Weights of a small GPT-style language model, trained from scratch on English Wikipedia.
Size: width 320, 5 heads of 64 (1 for keys and values), 27M parameters.
Architecture: RMSNorm before each block, rotary positions, no biases in attention or MLP, untied embeddings, normalized queries and keys.
Training: a variant of Muon for these matrices, 456M tokens.
MLP neurons of a small language model. Each row is named by its layer, matrix (gate and up: input weights) and neuron, and shows model dimensions 0-159. Each number is 128 + 24 x the weight over its row's rms, rounded and kept within 0 to 255. Numbers have three digits each. A neuron's up and down rows have the sign that makes its largest values positive.
A block is one neuron, or neurons of one layer that tend to fire together. After each block is what it responds to, as a language model described it from the Wikipedia text at the highest values.

L3.gate378:126132103155127150143126131166110143154084114126176135166119125123119141116106075127137141102072131161160117158109137147110140100144171117186104182141142130147155158164114131116141133151166143108134065156162136102107121128156098136109128155129128114096148096130123127131154168167164131117135148156094141142060145091113132120159117195071115128142114104091124130095179124158159114137114098154120088119106130125175094114145123096159102139188116176140097104118097104129112110123109111
L3.up378:171106161125138153142113106124101126118088109132086137165171154129141125165120130141126131102153148123168134125130136162133116120150126146133112158112112110099114119107105119108122111080128106129125129131133107125139124175131154135132142141151119097172097101133119119107054141142118125163125122129119143117163122194148142158072166105111173131107153139173120133103151135121104184130134103123131176128137119101172149148136120132151122143146136121108093098174083104131129121114068118
L3.gate810:132131083106118099126100145144115145144120177119148142143085186122139069113155105133137145165141128113148129178127154106133126169135161142174119118161130142107104100115130142104097144163110144101113139099146086128161144148117124134113100144094093138149151094163060153134141136141162166105111111146129145107120148136141120126109144130112154197108101129118098135174091161150117101159117125116169099154103129125121116124123111146128133170107141112100136100131120135106146101152139091
L3.up810:147137179105117128140176143174123111123110103082104155121149118161172184135118098170127132168114119149142097161123169127152118111157119148130143138128102101160152076123165101127130107169121131116136123109162133130142085123095165133154164098101109142104136138145165148113128106087164151123140106146144130077125153131118181144134147087162164132148116126135071149115095137125141152179175125147106073164108141161114117145100116131131107125168131139099125109149112103128143142108133132
Responds to: Opening fragments of split words

L6.gate54:123159125121171102103134118105129137119096160098098109112148158145145166134128160113129174111112147184134115115131127088137131135114142107085119139175124168141151120159132114126117126160088149052140100146115116138083159098130120197114093129130206132109167122175112113141131123154096104130109105135102119101068153156124115118175151151141123154117163134164147127148132161096148118143099154167145097119132135142109170143136137142112144142133112104102136100104162136148133136080117107
L6.up54:137113122075124132100118132101138130125127126129132128170185137146143137127171116138160130083123138114122171098135092113097101151073134151130158145187135142111126131101124118135091119156163135149123141150120148155071130165124113140123117180133119107168152144081086123132115120158144145127148130147095121136105107104114133143073128119148164134093131081160115129162139141135115142136107132170151116117133110134166173143159161185135140162128078157123111143117141123117169129130122137
L6.gate434:135129152111148106105146110119142138113138138121106164143160145134173101164138100111146139099112143164155146114116171136107147139131092135102144111100099109091120132151141111168156151128102128110140095186085119148134119152056133132151131114147135180188107100139075149157105154117143128122143139113124139170125125127163145100153157097137126128126138124118138092119143125135121072171156150106145130165100130153156118138128140128133135070152148131122152136187099128107162140132159133
L6.up434:122121132123150147117120125123166116170130136146118128116168134174094103140149133117125098147094114131107129146140152099133175100161127128103103105155136141091144116144142109133110096175124168140139137112125131099125131094150118153126127084096135151170144143125150124121109153148115148121118113154113166142099082149126158101134142150169132148104147143161134177144143092138144124116113162127171104086117145127192139159126109099182136124117126187125116139122113101133129127124144119
L6.gate440:089127092144115104111165155122163156144187140072133121141160151134079153161138150147112113085148135196118119121069170127146179118120122198112133129123101146099143139143154126162142107102111113161177160104131122121105163131138125130130091128086096162114113126141127152155118171170105132096126135126139133132084137132147131149145110112122164126135097099155156137164112153132134113124145105155157096170121120117115101109121127127106107123168117108139128140133125117110106117108137147
L6.up440:081142113144129140123129136129132148103162084144109133180108150141127123117175148116153135152120113162131090067117110159133104137116127163087083123144138141147126115135167153145116137147125145124132161138149101121143082130092119139126113116117138102146107147122151136134113130081101103113151143126124104112119174117093161081141139113125122120143119152120130158142091119122147107134125108147136094148142136133121175123127096116142084191153116064114159127164128090182065129173130152
L6.gate450:127158112130146084121158111149076162132117112145140143112081147134145114104131130096131157190109149180149132119122113068131124103062065104107114119095124160138111120140154142109124103080138092108135083132164108134146090115112142164122102154143135126144133132122109119110109138130094102187146137129133103112109136122129141159125130120154131132138156141114138118156113140126135114153123107146161136163142166112101152119152125121128148136087114129109076123124147108117131125154142118
L6.up450:099120170131166119119130094161150123104126129124117116081144084125158124154104104109116153129081140143170127104116088102143148107094124154111123086097151143114093154136120105183132145143151134123127142131130142108147103118131086139129104138141110080116109132171145151112106141127113108137150158156123106124099152159168112115086129136169103139129141101107156125138126132170113137131125154158113087118130121150162147146109147086133188119130118086087138128134164126155157130134120114
Responds to: Coordinating conjunctions in lists

L3.gate314:125112106102142107133109114160124155116114081157129118139125129159118088094127157191141141142101137164140129148127120117123127138120123152154130127131120177114125103144159160139137143137113141116143132110159112110141137089108135149107133111128127101116095074103131142121153153101118109157105137125146124141130130113118111149102159113155084130087115102152130109122142119144142176107167148159136158093085175143146161124113127069115168131122071138127164169134133145140096153154120047
L3.up314:127132109089127138114146170139112156103125116115122114127154099156108120118140117197146158121122099109145116120154153103107112133126127127165110130129093121154107098128102146099083140092147134122127131150145141142159124150114117147127080153142146148156146130104129132120148151117165150199138144137138107137147112117138107154103158158130119166089100128136090089120132162172123214128137131140117117115113159168167141121120068102097166158113076169105134154168176111150146131137161103
L3.gate772:151104099107140144127147108108157136116111121097098108110125129158139124106140144164116131110153120167110081091123164136079116126141105119144142168155102159174142130122109110116128108182134102168157129153152124095128144164133130139136119144111184097133107120143123153152113124172089152184086164149152150102107118120086148152129156111151144125134133137122141150132173111114121142142103130147147189139144112162142152122114131153133120095142121079105146151141146116131117078155125153
L3.up772:145108091149149127091124086139167087111101133120119116146119112151151119189123132185154115165154149131143125134116119093141145138130132121196125109137109145129121173128139078134168137136118098133163106145136130126110138170140112117119109125089164146133131184123139140108158090096088107124067129112140153111148145126107135132105152116154128144117131124133143165155144102131094133111088136125144127157117138178099152128117176124107124103116139128136162133127147136129144114135121102
Responds to: Comma after noun/year

L13.gate108:189134087133108136143117141128147130140150120129142105159104187101134124099137121141146096102148138132121089169106124131142167161116112086156156127105126094103108111110102118144129081134110102101121089097141132122108133135101088138128127158162127151140086142153176109110129102169156097102148149131121091146137152129095114091147126147142105118137169058151141180083152147119133114109139121143095153181153121123117121149131092113116092138082110167098108117173161114097133121112134135
L13.up108:141151143092133100104143110071126172116116122119116122129109129106146115122176105117118129149105125110136105162120119085159118123130148088076175109108139102158104123112106121121086104168134119076140081092135103142135133116103076146120124150164151146135133160084150076108103126152149115091127155097132140124157145110151116165125153159159097115111182077146129148093163121105148105149124132159124140125125090119093138107088104122132109092098156131076140108150107143101154120158125141
L13.gate215:137153126132125129142143138128127149161125148139176131124120136082152135149130144162136116132123107205123133158121132116145122131139098130122104101095132121128116145120134122147129116199104101116130107107117100158111150147086116133114123117109105165124127136115105079158143127143125142132143139168104133128143089110122122094127182156160136152124159147150152111119148138110125102121173065090126115146132125174117115134137122094095106085072135134154145182150127132141135133158156104
L13.up215:124120140133130131150136139126098155100139128125135126099058161097151120135105191089129133126132126129154103107121189142147145137123083101103127126153117094125155103157125095145140082172071150119109093145112158138122130151085113103126140181122154144131168103113140121147138147131154130089124128138121112104127139095115126133102151178153132184108087121155164179139151124141166123128093133118073131139139131095179133155138140105119133131105085108101151138121148133120099102164144134
L13.gate333:136101134119132126148100127139074127151121083193142068127109105134115121126131124117128086155112129138125158136103136103120130161140158103107124131130097129162106126169089131121144113082136094096163137147119097147126164167129115096090108127128099193111125101102114156147123113105129093094100132146147088139126151095099140119099138142164124137151131163127181104170130155096128138191156115086138136130162145160131092140118093100125138150152107131131120163151175119118165091118108092
L13.up333:136171122137163145096108157111141144127108131158111122111151119107159053093134143145100120145137154092076109143156117147105107129196090078131118125130133047151142123147134122139098144155120179130095156095086142140140077124115151118111142132172117154178111132144099148125112109108167157112162173135099131150132118120142133123151109113133155132139161098128133127104139107086154121090106142125126166121111090160116091144128164092157109118088095133151120125129110160128107120127083126
L13.gate355:126098145121118111130110125124087128101153109154094138106114153130101109150152132126187148117102180096121155109083151110137135093165108124128154144120105117182163110162149105154151107146122160149125118108066143151145108172128123084183150132136142146135136154123110159163118141127178126152153086155130107101111119127150122087119163144124178131103153148089128130103101110108134132130131132126079162095132118104100143161096144120135154144163128106101139130143155147103107101113146129
L13.up355:134178113138161169127128097127122177136178161159126112135124155137092134128154127122139130116135117094152101128130102129167148151115088080128134143126147130126095131162086096146133104092084150157146113134100087135130108123114141115116101120089155120136126127148097139081157120162112128104158082178097150156118131126146105097104149144164114109195134146127109124093153118171164128107157155133139118135123114171159155104126168156157095179133141116118131102115154116132131124082180094
L13.gate413:103122149127145132127103124122100155119139130152167136132111124163117132091130162126132118116183151155139162137103119145118115103144082128149119105119156160139140107085099145082112126108143130121117092106123127112143133149121086079098158093129123188121111167146108122129115144128181121093176110151152136123128143099122110110091150121139181139115128137158123121111140084129159125131153127100115121179135153140149116167167112139127112163116103105132106134189134156137119111109134145
L13.up413:124142120117126122161160188124134116113123125134099112127140126109129151105103126168124128100153157090146118161083100115120148156141182112120122114102134143105156145161128105145110124136092098145123126129154119129140141096110171120160145106187128142119120162125140114106129103132128149101134130123145145146093136150113101148112151128134158101117157209154103138113098168130110144091109072162126126107121156152174134154112119130142106122146113148148094087178090153118156145144172110
L13.gate614:113123131127140136129095198103123122131121118159156083148094160140148147078149166138127138130138146127116146117116135108133123117149104125136134121124078136135098129142114095111152148098096059129114134166106099121118126099128083135113136116138151116136140139108106172099107145112136090120159130130110104151168121139129127126149107151145162134161161152126125141100128121111157160138126106130128107154139129094126137147106112130136156118092147139110128139152102101112103105131112122
L13.up614:107141156120159115159131127082135151136101149102112123132133087114108122134136123128092147158152149131111137106181123101136171154130118126127157119102136115125133121082133122144096184093147145126149120173114106123120179116125107130115076131138144150109100112130154115088134114123127093092118139139122174138151132109147142107144136158122086179113163114127145100150140097109125141142156150140104124149155181129119126109124116085083158139082135116126169090137162166122121095119134172
L13.gate663:098155123121120127110147195117148155150124127121135132112118123106134125133164144144124156110142107137106105159119155123124124109145132108130128131125122126137168122149135110125136138134073118154127113154110098125117095152146130147143137143118121175144162132180118115158143161131120161078132099144084078120086128074143147105085129127119093100131111122115131180146157068116144151195134095103098136158165113121127098171103147135090118113092127140088150131115127141147158118111161099
L13.up663:136158105123136106175123129118128117156140104141115107120089128126141150131144136141102117126115118117117170147109126135124113122150151094159098151132107125130121127137126080069163148155090089091130095170124152138154134170140122110102134166134151138076134134134133122129154146105127116107108143132102147143150121088120118116128091150166111118090137122104140189117151108110141139164136068063110128134177089152158090129121142116087113149182138131115161144073128137109128148119132100
L13.gate821:136141084113125145119126147115103147102127136171141151101099142135169099099179109115129138172125114145120164138106136128162116108152105133108104141140130139105116123154104108128115160137111063141108114123121135137119115142087121159128160150154111129113167086068128076123116122138089203126114158136118137137133151053101131092117173169176100111125146095125121131116095120163097113128114168150135154135123135154137097131100135138099119140109110127094119131138188141130100102082138156
L13.up821:093153154117143057115107134128090127120151154134152134155090143135157111102135086117157145112184099137130145157145179115165115085098120117130095163114125100080148133121114119146147120174142137137142150141143111097119141111095108162111130134122112121127135122099080114101109102143118164140104092122102122131118104142106117177106128150149120095101107111093102107142125087137118129129161125123119122133142112162158157140112128138125129142120148117142096134116102111162135134121161123
Responds to: Before a quantity

L13.gate332:142144111133128146121169145144083139107159158154147104095126135127152167153122130156179133129142102120147116154110133085125119150070102097078093112124118123119135156145096112125151154167155141174129127139084098129091086131099168128145173139126123081119115181131127141116113175141097180121132119113099128079092142136146152113171149168133118104125145125134139130142113101124154142097129143127107161144142149099096152149107135163110162187142145166147124112127118135117095119120147099
L13.up332:158138144133145139123104153107136166151101108122101108135107183146174185114168120147106161132120132125149130132177114148148131136173140147124127128120114150150144118171095125160168087159157118147137133080090145134097094108095129083135132127116123161146157118128110130167168131122133135119144122099098135130085115114107146124108162128127106130178146148085151113128126098109154144127162149098144134168142125157181120116151142090138159121163132122114130200141174128116137128083111091
L13.gate448:153092142113153137109142182158142117111124120123098147157125163123100131124143121132134171143148187184132137142153123096145132088087103124151145139153107149123145150130140124132158117090147121163118106154128109129147107148121141140114151070075108119132119096145134134111125154119115147198122140141165094133096119098108109124133127118090183123130166128077140136117152165135092133112096137133119134159119158146143157174123105165175142133127123128159158114143096104139113087130139155
L13.up448:156130126125169150143126169077116155153153148167102143173132155103130120088110119115113124108141161127121103119141112160141119117113140127127120139169116085129106130086082117115130110149121118079139128143142134116126144105097112122150180118129120122111137139132111106083092141112146129114106151104082106113161077111138140111064140125185161147147118164125123098137140157110130135172083137130127138142124151086179121159129131155154150145093098106139113084143146106159123098147130185
L13.gate544:170172164099132178139106134149155127117180100141112118099136122157178143109136141125144094110107112132091123136130169139123115131108117123143089134130125132135135175132144135116136139155149087132116179126134097105124161132124154118178095094074119112131112120148121141063124114133157156116117130143105115112163121124160122140164120152124087108109135087106142170127098142155108120094112126118129108140127131118075127148174118093141133114087176145139140142109126106130106112091139126
L13.up544:140097113154146099147139124120154136114149180170127149115119142135115100143125154130110128147092130112091126135147150115169118133121103148124161164140112117162159110112137148127138140139156130134122129143127128142139113127099129082157125128086160132090166139144139160099107143123109141151158124156162128121112137147131155089086106123129149149141086134143101118108164157093133127121126152123141120118153108127154132103086144123127120170135117087124142159163158153140137116146165130
L13.gate546:142092086133120161135147094146111115111152168105118124125129097129123165145102132117126142112127181130121138080149143124085092144133137120150186137143101122105124145123146146152144132091142118110124136119121098108109119132115113078123172142179132119098138117111160140098129154142152136131098118155088162106113135140136128132132104133175090106111149179138122163117119093150153130132104123141137166114138133144126112123140054086144151150107143149131084134129176142095118147161096129
L13.up546:132081113081122124107106138114105160097158144130116099152146163108123104161131073054131146086126138119119153128138139104124125071122146161135105142120121094134159160095105085126129133152099121168087113168152138152134137162139109148139090160136127141129120115083138133091146165125151155139091092116117136155142146087147139089136137162139136136087134121144092115068113114150106099135132110132142159107130151131149087097129136170083142132141167111088118147139115112160114122099094163
L13.gate588:132120143122167125113116099133100112090170118099138114088115125123122125116164153155139140125114134150103134110111190155127138095160162151126131141139108115109154116147117123138139146145150110155140130150142095121111151137107138113159134158152166117100126109103146141143153142127123101133149100094130122104088124159113096153134129154113046141086146135120144143149102131139117149100146156124089112136098147150166149180147106128116157106114131129124141092142137095139118155115165082
L13.up588:148125145179147130164141126097114108147130129108133108146098083092182148102146138158134130122094148126159135142150155165151115093158101097087124129118073115121102129155089119114090087159174154119124130112178135145159090125185158116127101139161126121149108159110150139095077141121093103115134136116148114112124152114156100125110124134123143113136092127152167152122211146135085124082159103107163124099119124146138137139128140142116105126119134080129145164095124108129152125114148130
L13.gate623:096129155145119137116164155143104123104143119122131137092137147148128166079101146149164141136116159180107119107117098152147129106124134108180101143128130109145128133104128131105173117100121099149141121125121159108147110154120101103114136129159189123130072143136151111142165162104126115134116098105087145139083140148072167124116162117110125128159171165110111172112103110156163126152121132114147109130132164116152165142139114122125129161154107128158137160125146120099141105073118082
L13.up623:137106130120158136167128085113107144123089122120095100147126144142147145130142140160170138139133119125125138136091169152083090100142152123119148150145144164111157185133153108159102137119117108128113129156089126089097130135102133116169107139104113072176127149123114099132127174146126146128154092139125120117138121148144116096154101083143167096136121135111146094147112131152113110120111139135121135156148124096106139135100138076121137122137162075076165103091112120135125138111133099
L13.gate625:103121165144094147105097161091163137100153084126130146098134159124146131153131156125109148130090117138107140118132166144125108106139133120145143111161121126123126192147123149092100127167130129142139116105086121141064093171133168103186136141163147120139155119106083140117123109122100165126151084122114138125123126135095193158119154123146095170089114153160101135130120128123108097110101101135104121092135122103091140186131075144141143147191195098150099150149128133128092083085118143
L13.up625:104115106172144146110109157142104142156170113160110131137139098122153132159131163066121088127104152103140127125118124150123132134153117097113105171093141122133140173138151129132121133150109137130126153131137146111127149146108134134143156112155149101158141160099108105132141140099065120159150103161109143137131117113124133113126127132113131155109091123128096132074144107103147113149151163116124105063140097133121149149130143145155171110130179112120147097142166124093111143104083101
L13.gate722:121116139110128117107134117137106145127140117120116127135129131114143116164121094146176139121066160095139185121151119113145151129148084089104101133118119132120127101127144149133122156105102150184141057117157120169126138118152135099129116097107163105105161113107163107140117081140104122129171101131104114136104148096175141148132159074118130108142100112098144120140121155126106152110119118112106148116129193152115164128112101179129151119100131105131149117121111125117125152092137142
L13.up722:141131120161175098080118108122137115118137111118074126136085103133131097095124143120131118141101081154119109164138141118087119125141113109093135102159083123128140119139168115135099147123097137128127074131125098144110080114123113153140161167109116153109138098091121132145098141135104132118145164134140112154116132131185125109113121075115139108182135119114130071153126127152091154108150103108132137131120154145119154140125102165168152141147097124097128119124127119107115090160117112
Responds to: List item separators

L13.gate100:110115158145134110096154107129143167151144157108098092139119129126108120150122127138119120112146118140113117115106148095144153113161082131155109121139129099116103109140122139161180133124115062156149112146117139071123101090089139135147119136096117165113141127110112127158104085111075133145097081131108091136109129161110107155166071094105144163104150133102109115126160126109163133108154138156106174113115146080148137136149139117118106131167116110154165138098092142134108130168118100
L13.up100:124141078116099167115174105103127134150130127111109115147088175130118124137132138098116106149132145157107128082090116138107130143107115135140103086126107078142141111154143080138095075126122095153128126117146119149102116137138142126154119109160098152095134123155147096149136112142138157145169096092142100092103152168098121144164158156134138128138124179109156149140126130125117115141155154139139098133063145163138101132114100133076137109125080130122122171102095101129154158125130101
L13.gate116:088113109119093125131137117116099101115148120153070095127134110131102177160127134149135151116120114174121148097125124072108125123150105125074064172121129153158131144117158120158156133148108094153109145141170140132147091147127161125110107108154138125177153145107140127078096101129132116119106090136093127115153130116141154115151109144073123120124147106149097114133141146179170120158130126185124122163089148124139165144115116066161128118143123117113094087153148077136126098109086127
L13.up116:129175086117175159118159112185101149131099155115155122148110125169150149133175053161136127134123143130112122138092095148088128077126126113118109109194150142129145091122135133176126176097174151131137138174134128137150118135139144137082164119170099122139146111109133107167110111117164140127134115116118157138139149122111135117134127140086158104120110093147151116149131120162119130166091137157134119130119126134148181135112106192169114153171126138142115107157138152153124139122095073
L13.gate408:105114068069144156081140110117111163150096148131132119118102101173174141130116144142145146153141128105127099118145104130139119130096107095140159145122142123111061132129147119182154107143152145130105139098153133111121150103134145140094129105145155168119092134145149116113132140161113166149142152125142085143105136133115144160122106164095120067126111115103144154143160159109110083102129113097119149111144138166143111128107116152121144124160161159141158179113165143106142138088119099
L13.up408:139118146126118181129123094102140141138126116102132104143105096125084091119118145108128146122158138087125174183126125115127149082119111088085145142105134148139136128110130138125146084176111115107154156120164168126129070134113127142123121119100087123106113118098142122067145138146103132090124162132128141121144118097111145129154109155143120146155108095116123133138093137112107102197154147143115116104159177142129129127082123110123143149148139084143118137140144134178144125102167098
L13.gate528:144161127124101080151131121105118114103148110107118146144116167098133116135154101105087145101164114140102106145148064093118129111160116137148135124087138154116118128136072113149123086097099118142113139138124125134137117168134137096130177101123144146146176128135168158167160086132130158143118119140123098116141128175122136142114169138139153164127143154121145180092133118126140113133088129102128179141154151134146151174139168096122135154159096100119149118135134137137169077136125104
L13.up528:168152123165117109109169108116102115148145087163104113113135082119127123127163135152108101115192151138122092150116177127121121104091145145133141136159131131129118104101161157125108188111117106160108149115099148154110159130109098123128134110097147171130105132147115132141122118150108100145115142147134150158185123123121077160156104151136137137168142089137098112135105156114126111147097143124141111150154112144100136104135112158122113131128109077130103128109167119128127148127142091
L13.gate579:140071136130131120124131148106113145159129151111104125137119087102099129127124148150071128149144161082145134081117108116137122128093130150099168089139110109106120139125114113152136162149096098136126118113168142117123121089141098141128141115151107135129187134143146155106085110118148093146097113111125139106112098140112121137142139063093100165124145182111100139141140140131098089129148138112109106136152142137121091119172107140166154127145131140122124140167153121110129125130101156
L13.up579:096145104107095075139164098084112128133141117141080106116153088114102174148144159160126148118125161106135136076140105142139122122143108123133130119115122127145135127116118115128141133115140116090092155139070130168162166105155173189139121119121147131114169113148121098072103139154120135105142107127170158137125123131131100143143119116137158194149129117123143132138111155118076090146159128106093133161111172099105167164150076187151173154131104116114131123170117097135148136108120131
L13.gate598:138151161151157106154141142143096128118124108117155130095127144109129140103090138101131117142131131123122123172077088092148122076116156118154104122123133123113099145133098127075120123168133106113128156131150113131138118116115177132141128146109168132108116114115110111086085122119116149116133138170154119138207160120103106165169124128118150145163147147126120109117169134112116104108132094120123149142113125123121142172156156092131092103101144100158121138140148141164170120138117103
L13.up598:119135117118131154136114135137130188129087152156145097116092137078158110105134121135109118186132112135104142160113127131140114149120139115131152176164157155134125153082086113116106112158094114143106161133132084092123128174132127135114140147089157120109095140124151140165130109160125177103079105166084133134143124121114134152105154107145100128143141126157119080119151099153124129153121122089139062134106139129130174125132058128152088169161086122147115074118130084109112137120148103
L13.gate651:112098108122121088130105127119121151113123143120140127147137120036118130143129108135107101155132100122148152125123141136116160152135110153160091109174126117137159112093099125139184103155123082140132150107116110150133148116068137111093137117154157135085135159112085134136152118134107150122154083146116130143127117113140137127160149144118145092141183165136131096102085134128120139140111100090118099120092139113156114130149108141101126131151089135121086106148136080179113094121115130
L13.up651:137107165152101134155116142133155134150110114137130138161161110122144166121121114134152112166150147116174164117128144118156123141095110116103129133124146114166109151089163131088146108174137160102148133181167110118134142171146111083107092143112136106105141120097118115158093149146106143159105135125139106087133130161092158122090130135132137118142139149114173099121119144146147124156159173107131112134124148123149080130127119145163147101135128121155082109150155119149136152163055128
L13.gate686:127172140116133175150158135112122142121145148129134131131091143125134130112129120143133150158142142096123118160137157082146146171103127125145114149148140125152124093138111151112133142146127136114115089154121095101083151120116140147095137115169073141136114116052115142136105101127139122141120099128142141078133150119123118195107125135083108171144107117151111125153156148151101112110173073127101099142153149121130163133119114118080130098148139067123098087109179092165141125104155157
L13.up686:091111131109153127125124126131155162136154181092109141135130109109180070156115070094118123169174151142140094123117102107164110136119140118151142120128135158136156115130117110150074134144139099121108113114142110126098097131133129079131136114119144114140152132126113141192141109117139099135110124145100191148140111125130140149105122147132103180100176119116148141184148156128078125118126112131130119107171118139127144147159100148124114136108154169127120119130156150167160129146094094
Responds to: Word-initial consonant fragments